config.toml
n_kv_head = 4
head_dim = 64
norm_place = "pre"
init_std_o = 0.00545
optimizer = "muon_variant"
lr_mult_qkv = 0.4
warmup_steps = 200
doc_mask = true
steps = 4328
MLP neurons of a small language model. Each row is named by its layer, matrix (up: input weights) and neuron, and shows model dimensions 32-223. Each number is 128 + 32 x the weight over its row's rms, rounded and kept within 0 to 255. Numbers have three digits each.
After each neuron's rows, "fires on" lists the tokens most often at its 100 highest values on Wikipedia text that the model never trained on.

L3.up753:102155119142109104075145169129114169136104208147212136163125113142154125141178148088158095135117136105109139145146106132143093137115161156130120202121136114089091056166087104131143092108180146156125179073128163127114133110147192106152098128108160098149050145110114132100133156084127073052070138165119137100151141096133139162107098140177146159108095158112164108091153180127096089141133121163149176114115188106157152122127146137128155106106152138110143114129106115075143095120063142124132147165191100151133170157182104151100108142084166184075136092080093146177130093073034141154
fires on: ",", " of", "-d", " -", " both", "-"

L5.up834:112128122157133094117152127105048152147123131139122151155090078143191107095151104191150120162110131104163067170173167126152128141182123068179147158084148083115119128157126165131171102075113135135143132090098122145133165152124163150099123132132094140126148179111091154114144132148144106081090097177152126120104164136119131110136137171157071116052134134132138151141137099166159100187099115115166062164186155125083157097143125172103046140150122091158159108094089051129109180130123179096181080166157162075112154125174120102160206142083038117150066088095101116121151156125077158132
fires on: " to", " by", " of", " as", " on", " for"

L7.up368:105104106144094129126159085134162148160075131178107085076123128136192139116117145149137077167176177090123167135123204124124146117091165133122111132104160113115088192159141154092101147091052116138030055090141106100109155154166158135128144103099100145180109149167134143150130063119143115129156160158077196106105116185137101101142152019154128097080183114116120140142121110087079134151100122127112083095100140176131131119123086069116175125112166093129140154169106083090146179119148136091100091116180138154149126093143079105163174119146153135085144097119176174118145107109156164107
fires on: " ", " to", "–", " until"

L5.up1352:095169099140097113110137083116139171158165118148130132144048125126169048100136080148150137110188102111135091155148142185160164116129104129129100076098127079153147181154123108154178062150180109138142087135182151164088046099167190139163106193106104133087135145103071145128076136133098119106149190150122109129107167093115098113154135157149139100177127071117118106172116064113139099139111149066157098132083166200149098144143143128119095084156144109107161124115131107145093147160135122107197134156129159129123123133151137086111130079164082106130084129145170146150161091123170146190
fires on: " as", " of", "ing", " on", " studied"

L8.up578:095115113123149091204134125116132126128099086121130128123038179118163105085081115134179151182127116143189087148103085130139135130154111073128093135125099178116182158099172029103180109106119119121156122182069144086179079103184170156111087135121171110120141063150114121101142145127055140125055096131134134091147090118117086140145153112169094150190120117103118163130117132160118060205165143121136129110074123156130126145121128157097136098149153130112166130140116114125120151125112097117136168071111138135054064103160169170143114191115200188145168121131172120102140168111161112138
fires on: " ", " (", " N", "–", " M", " G"

L3.up1504:118120119132100117112132148053065117113179084149161135095170130163124167073115082140165205138126186071130131134098114093124150055114127091136142139155183123119136077137179125147131114154126087151095208084126106146087060127213157202167069107084130168105129176145147159140165146075154079129079059122150105093165136118086088118126113124125119147119113094096173128099183089135141136110128140115140148109126136175110113101153105132097156138118095139131115053085143173131128172118193143112121105140144045164081104121112098120095099131143201169109107078150141107113145117151086102148
fires on: " as", "ation", "led", "a", "ia", "ie"

L7.up901:097174125112083153154074110056083133153169207132190136165125124153157098120121109101123093074076140093134128147148116104109123153130117100078177112146151153126151164156095179109097038151050133133133189108101103202127160121179111148120177143095122180125163131153135094141139116136105121125136124080128132094190131151114185131070152096149140120091127072182089133143144143123134182159105124126148145122145192158123078182139097117134119119122119109132126117064071082196102127076176066134130111211091096149140198136132086147092144097142124154112107104127145169122135154096173198098
fires on: " ", " De", ",", " December"

L7.up1329:120127099106094127103133136115139136145125122153116082093132154097096173136111129115104158115161074083092148121077114130089183072084150130108174153142135119095104167148090159129154124144102139150035144123162175135115186135134154132093119111132161154201155134122150174059093123088129020112154148158074147101174107200074144114098141072124085120120098071124190142064156160116102102144144124144190127115110122131132086120124072137152159167162129097129123117157139061101153136178151070091106141104209121121138110134136155091177140132173155121133071117079110135136163091133148124107
fires on: " ", " until", " since", " (", " however", " where"

L5.up1407:142167142099096121108205129108095139124138181121180108130094134083141101209153138093201133157100140133077126125154117071139133091105089123161127095097151134094136122124139154115141121069096107139098137090097148130097070032163167126136119075119082126128125095129177171118153160137152119172077171159135088025134138128156152153207088152126127098134123129139142125105144111122137123103103147132156094167173122164129064140051089077130165144148105124153134133106125094084168168201150157126087192134171193132155110100138094096070140101132125118092120150089103103151154057135095097094
fires on: " the", "th", " sc", " of", "sc"

L7.up743:179114142114083138183155138082126143157126160090190125030180120115148129122113157135190150097107116137108110102086186070164114111104114070121079128142152095128162142110114127089113165090160117140151149148137142136168146104174113121161117122128091079150117163089106146128095134138073116118188100074133094176157162164145117145149138092145149142092155087140115116119100089101057108139120094129124140154085152146143119136077086129100143199133158067139182199122073132125095178155145134097128111101142138182087087138114083148116152106136143190099140132138205106127105122130087143081
fires on: " ", ",", "–", " circ", "197", "um"

L8.up465:155103090140168190102212087147104141183153170172141153109112113097078101094144127127118065151075069134092140127114151125146141115156184139140174188022173117106078133165137124110111100112143189172117138099145080142078138109221157129172161142106109135150102102122140162123133181117118067061103148117145145112096085131086189104119076168116122126093173106089121066131075167118102131169112174183111151136102067148150195185107086112066177161080155090122083140134118110102154170074127082114142099148179128130098114127142119141152107100163143149110114138172118162154157104186131107163
fires on: " ", " (", "–"

L5.up468:095110112093074080141131156134094154140118140142156121103160139175098138140142039098128167159105153103120152184161175134128153119094092080165212191132117149121125149142129117145101128094119191160144204107149160092111122135058100161156067154131092142088108133134123157077109083156166128122119097112133106123129111125115136140079179126113157087113164113150137102114067134133087140112184094136149074052111167180131138110176123084122146158096212119161144067142154115154153093158106184105079109161143139140114182108128102168151151134081123135189113129078136177105090138154082146104
fires on: " and", ",", " &", "'"

L5.up835:135145112157132070144099093169133102174161151095176106216146089142107177140154137100158091058134153129187144200179141094131113107159132114088130138140171099166098120105135114076147144133091146150065091143096049133141115112129160109167137130104167116127079115128162106043107106111134143093164099168134080148166103170121132169135153081163110136150057110150119175112099150082150124095092142129149149099108148112173113146130126075105131097112083174171063128116143129083183081113147090109089164147116118154131133110119118146097121114155129128196165146134130134111125108123179111170
fires on: " H", " h", " College", " High"

L8.up1258:132121134145095127108070143130109135158126147144125142138062179190121081084083159103100145112126118068089098154110125102125094133148161151120161059195142158135165176181147153135133052132114073083059095087140163120101141168176165134084104199148129124118128156114177104191202121085150065133170124095118153099125173169082098134081168167155135117094120162120113103151091116131088095086155177099160094160122153062084101048146129132116120136101138141120161068151113112155165085126136135122130114125105151139098175170148140179132142128104146120097114094152170110164164124057138115101
fires on: " ", ":", " D", ".", ","

L7.up1132:122136101078113169174148104142076144152116101163072124110118119106137146132084127134161123168102101101138152105114071117125114126057093101197157171141162162170130168072139143120154157155198124128106119108151146090172088113153162132146125194136094169166097126080140096146123124123191167120088126117056174134125145096066105126161158128141138060077179142120127166155109123103125127119125129120086124102098143071116103155167186129169130128133099173054143184083168108082138117124088205123144159120158103245105129166087128168166127117113093089129064123137139103113075102135076110144
fires on: " th", "D", " F", "-d", " Th", "-D"

L8.up1417:109102092111119072056117068154074125120129104116116131118178140193135124142149130184126176130123147088161161125142088148131181117107111087127158127149104108089148118103170088201130142166165114091103175176141099119153118172077120084150178103101091087160139175090084165182142123117179206076154172145156136054126138104129088109051085138161110088143102121088142126111119124104108185142186156118102086090072135167147092174127144179146216134134149121155119155132102164124109097090113109122146093143152116146127104085174090109122150076091157091151117089148118159122115141116175130136
fires on: " Pr", "r", " pr", " Gr", " Cr", " en"

L3.up1109:073163077065124105131161128174088093111139125141059132119095118183107136185104108138184091173173099149115097157207099130129123091087124134113115162081142182063129189098105127115122133132176170129146073095118100138164077083154154090176138144104064120139123103152085161094117145136097148109125161115124154099109177120141104088107177069124148120165132161130118138129146107090152119085147100131092133208154115065141107129152196100146101140104160121141076220146135112073139086119135103120147140142099136159119142147076108138170137154173121162136164079132140163079151183125086145163
fires on: " Th", "3", " th", "ib", "b", " Sk"

L7.up611:092112134063125070156133133176155142110062173170129125102120116162078069132142152131155155170121108088148087179128127111117123124180148088118133155202165147194057137136096079155137109141151151159123092106129156145188142073137132093131116091171119129140182101178061150126066114117137158114119168163141106182081087173088099109127133139120130173132094130130154146054186154106104067106146186155120105076161081125098155114090202132116170117159147120147100137175138127121169118173138072105101167076182039125110119091170180159099146120172185129114144113137162077120073107141068142105
fires on: " ", ".", " suff"

L3.up462:111107117120121118131198103112074152109165102183113102105106122130118091173104120152100038114153110152147152174149187126018161113154222151166098188111169128115099157148115129075143166124082154106098081155067107122125103128113157154125117101098104085112174192083140139151089138129131104126126171130130137105122137141088121118136180156070062111165117084144103138136154100114118117145117112149144121141051179179126147164134118131133083122092150139143155146086140164083099115134157128164124147166127100180087176125135129022122175107147118161179071150130131181111172103115105153076
fires on: " to", " ", " until", "ay"

L8.up579:050167105105116100165162128084159150143161181143168112166131161167113117107125131046060155185142133112176115128085098145101149128140071093134104159164101154137137170114131100174128155084070098113161068149100159143124107165122094063126108065135126150184087082112069124179122110103201098077125134058152100156139174114097108087140140141154134193141138116163113146101172158125134190108094138093121153116136129138092100149112140058155106123127141122120173153106135124138104087122128149110139147116151074125170156118157112124162135086077152125158161059093166125067031111107089176122
fires on: " ", "ur"

L8.up934:114136097166160106096127187146123167116172099129133151133089201107080096132157148101072144133109176141114116123180085151160105111180101106094075114147140173154167145113188137114160084094135085137132093159111142122093108111088117091083066103102165039103125126102142101147191127130128135177130054171111099081140104140091143115149118166105178169172110122090154121082096129174104077164100125137135115186152194118073171117099116124164162148155153131160201119106118103084130127094120087125153117080073175111067157144144118143141094136111140149159090111081177087111141132088163178160
fires on: ".", " ", "′", ":", "–"

L3.up70:107132132112143048166176158095126175192132108107142132149119140117129176103147078144153191122145128121108082148134136075108131102146054149129161171211191125129107094074108074172091201114142138146131133123149092066145143127083126126123159108173126185092134136177104117125115130122142059166124050098155120068137146146097092168145120090183169108100137134130202079168126124072178136130144077113110108136050160125162098151134130149141135118077162091128086173071149172113076141067168180110112164114160136099157174070119076147140127119098166158120132143143116174093124174102145126149
fires on: " &", "'s", " Law", " and", " Mc", "c"

L8.up594:128181130116157119100170203048114138195172198179129112114110161102146084055152129146120136145168144115145089109134129156141155130145154166115108135111170096104086218115083170128184126155116149151132097107113130088176138143165147134156145076140092125108134145114144134071143166104117183064109199112136118114178091138158120097136048136150148162071120181132120142107068166129127106093112107144126148134101123122149096095101179164139147155133105061139113103133116139130127134171104118074091169141082098067102146124150148129140185118132095168112100100150103108188121116074106152079
fires on: " of", " the", " in", " and", " The"

L8.up506:148068123086133152154188086093120171085131161120103156140060110133103066119142102094119124153137108126144106108171123186121104152153135056143064151057166143108117082186127160130138172082186105091126106138123115134132097144147154070118117121156111183122165102123106131103151075069090039134118209128138125107114079154123143086187169114142129180152162130125166154098147169089106132102121101143097094132111128168101135111116114153166152072133148131122115119105156072124116089124171083146138142175204135131155090171171093114120154128160117151166159105091156115111053093130144129092
fires on: " ", " (", " the"

L8.up1108:144103120137157137117181095149106106136133104170180138173150200096145151131157115131115134138130084093155108200124109169148078048096142098103151096177102181095115124140136145144126105088119085167101112140096146096165159138183103149182150090110130191102140164157187086130069056082195090105122166127116087117139148104096098123091146150097116186115128131106139109052134201086165132096172100094127176147112088155122139125112169095139125166110167091171143166116174117131140106148086157072116096171130073137126164089145095129060175099120101136103093141063174148158158147075078166129
fires on: " ", " end", "2"

L3.up419:115122104093062162062132172130130167162146170089124214129087130095115195161142101100151133150155163124134053144156166162142082118080113172167122107059075091166054125147079181130142057116160143141131102160097200146168126105179129103163119116149158107147079116092174165137141165141099154096129187113101161109142127179162174185151155105115131124130117159125120151170126167186150099119123118103171080118150170166135066125094148105123117123173134091106173109188164122110139134152130142100091127121145116094171085161142136138149133104114121127041100165073124146150106114104114086101
fires on: " of"

L5.up796:131158125156103169193121100049090089149097170121162140102150133162098174167188109122133115095117134154095100153112160153143162123138077143119180147137136134135190152120140065139154115092179158151077179112115133134154094069140108127178130093123124217124129181174113149064197134150121123099089146135131107089085128094113137089090110147091124126099112144131112117193125156126146085115122111099166154082137176140094146120197151100132162142172146071135094157064133127117122076152121165066125131149130156144103142104092169111218127066109157136045125179079157182112106179141134120167
fires on: " and", "en", "b", " &", " \"", " of"

L8.up665:145089122076188062133115109142147168073131171077114173024099177119124068072164142136069131167155190114124132109106132106193134068136070131099208096147136118106143106151142121129078086136144124086136154132187108139144142176140093098169123113111096107132138160093124154101150108113165112135174171134139099122163123119124109134094197102135083112088091151177101150152100066103142158145128145169144083138153152130172094169138131130108148189088110164140122140169090056142125194119168079097143099144127135191111160129176218123136126178164152136186169114119104163119081111151120094108
fires on: "r", " Pr", " pr", " gr", " call", " Br"